From a checkpoint of a small transformer trained on Wikipedia: 10 layers, MLP 640 GELU.
MLP neurons of a small language model. Each row is named by its layer, matrix (up: input weights; down: output weights) and neuron, and shows model dimensions 48-143. Each number is 128 + 24 x the weight over its row's rms, rounded and kept within 0 to 255. Numbers have three digits each.
After each neuron's rows, "fires after" lists the tokens most often just before its 100 highest values on Wikipedia text that the model never trained on; "fires before" lists the tokens most often just after its 100 highest values on Wikipedia text that the model never trained on.

L2.up340:125133122094113154118119108138172158113149106114142116134110147112144146189116126095158121170163119060127139149108120170100159109140107081124098095117129123132081132125092146113159146126166112087148133151093125079087130138174127161121138144099151138109107192127128124131155134158133132145
L2.down340:140112135162155089142126152112089108150116159150122128124141120140098125064140115155069125096103118178123118121149150109161109155132150162144174147143127128139157127136158111122097118133080159155120139100149124180185118114074148103145145107153112090134154076130135142118101117100099126109
fires after: "t", "ov", "ec", " m", " M", "ct"
fires before: " ", " of", ","

L3.up67:107106153129128133105121111151165177166127138128136128107106152177141135126122105094157134096131149125113111104106150143091107146170101155130108154078144132140130165118150144171149086127122182128145118140121130167135097126147125137086144139165175112110152104092076131148140144162097102134
L3.down67:174128111129114111132116169109107107098137121122116140156163091081079114119144118150115128144114116132126153154159118112174143126067160116139137103193124135121131100148108107091088173150146101139117156109139116086124143142113134109179128115106102125155100161151172117118119097099155149108
fires after: "t", "ct", "ov", "ec", " ", " R"
fires before: " ", ".", "t"

L3.up481:142129094147132133133137122118164126126145114108150127154099126083133107110107106121115104185142093079097144157117168120093184098158140141121168139109119126132106147132104097150103125151124119175132100096181126151148143091132115162139123168128142106133127137132127119148127150145112122133
L3.down481:184137113096144136145112141082140128134149143105153146149136109127100122116129120160143101141121146147139177105134112044141153117130146092174113183113124121119130132109125136105134158139094169121110093158177157131124086146104161149142109116183134162113107155112100175174125126118143118146
fires after: " in", "In", " In", ",", "e"
fires before: "201", "19", "202", "194", "18", "200"

L3.up290:149154085115105158106134131117160150130124109101111124159103105127105083150099128156147128152107110102094131204132179152113137119191152116122134099131112112157104156112134107155145095138129140147151126108120141091130149123132130138130137130104121102153127141161160103168143143153111124101
L3.down290:080131135117117116150154132171130122156133127115132118130187141109120153104109237115066105128105148117136127106147091119165143175104100093138113117099132099122129129144114132135146126128123123134145147170138171136112147152129140113145119146144143144126097134134120177134141117102089106087
fires after: " in", " In", "In", "ember"
fires before: "19", "201", "200", "18", "197", "202"

L2.up600:123103119164158121136147160139171126151120120123165165102136082085116128111115078150104086101121118149123149082132144142091128137143131150150086132128118135076076143124135150098115089149148138135129131111152144135115151091126159103132123099106094112118151136137131106157116109121123107103
L2.down600:127183149102107149139118114107104148092154140119114111150082128170134123135125103115128180163112114114105122149127112117184118138138126100118150141132131108166156103130106106153142154105111107124117104165109126133133086159122107131082128126181160148124116128139138130118130154128096179153
fires after: " a", "|---|---", " A", " |\n", "a", " the"
fires before: " the", "|---|---", "d", "|---", "v", "|"

L2.up324:112118104129119117145145132093180131103152130108119144197133109086120134155121116150115123155136138104148137134153128197089150108122093144131156123146128114160168114128078068125177158147140101130087128129157125126131166114098149129161124153107126094091119106149146093120136123112142143127
L2.down324:123155141121164135127121138142113144114097131123153104075130120161112104114127153093132143111132100184122088133122155084154121119124138145156111167119130154111069136131135167115095103099113155148130150137106131133128103130178124156086118120134132144139139145129115146151121143117108109136
fires after: "|---|---", " |\n", ",", " the"
fires before: "|---|---", "|", "t", "|---", "m"

L2.up574:100141137112106105121140107142135113141148137122146081147154134055128149089126088084150098151157133117155167110118138121100143119117177144082127093145130140142138148148137121137126125166129120100130148133129140122090106111120138115176141162131095155103167100115135109122112115106125131113
L2.down574:147111109133137136133132149116114153093121127144107181125084088176141116175114098150142163118110123145113089133113134134161101144141078142151132175103132134105132105128136117124135149088120148133132098134129132174156132143155145141066124084137157110143123134135126128151126160133111133145
fires after: "|---|---", " |\n", " a", "s"
fires before: "|---|---", "|", " the", "|---"

L2.up304:105086122145105179081139112182173128120118129105135105090141130088148148106143120081124122111182152127128137085123097149113166118107118119165140116145150131144156137103127169131147153117111111093092165105106105105102120136125124125118157142149174156124129158093164118135167138180131111119
L2.down304:165170130113160079166116140085111133126142136160130149162109116163101119151091112154137136152078081132122118180125169101137099136147156135086135128121100129113110115169135103120091111142144159151153088139148167175154145130136158131155117108113082115119120107173097155122098100084121135140
fires after: "t", "ov", "ec", " m", " M"
fires before: " ", " of", ","

L2.up95:118083086122162151180164127120135133147124095118199136153128156100124094120083100132127106151162117074121154131132153136133109146150104177114091084123123147102121144115103090137123128131160114168118101092130114122132139128110119111186127175104149094132132135159137120124058087116111101120
L2.down95:115166154134110103117101126141113143096147138135110107110124097137150116109141075115145155116093137186106131146103097086143129080096131097110150171139150105195154120113111158159096136109121135113106178154131136150155131113167140111090125079154140133107131129101141143129127160150123165136
fires after: "|---|---", " |\n"
fires before: "|---|---", "|", "|---"

L2.up207:078110126106108115130179121075114095135108140100103103125116148063147197115093143156122132140097119130129154090158086149124152096114144140080110091058111136141110133116169149108112092140167128110121142118129092151159151072120115141106120142144121094114110095132116122136152131123131136120
L2.down207:149125138141154137132079138188131136105158109160137151125145102198115073140149115103140131127141124134136104158089153112132081145135130102166139160166141126113169100145096120155142175132095127155128098138133177125104119181132151113151143111095129163138156136124124137124089121131102135122
fires after: "|---|---", " |\n", " the", " was"
fires before: "|---|---", "|", "|---"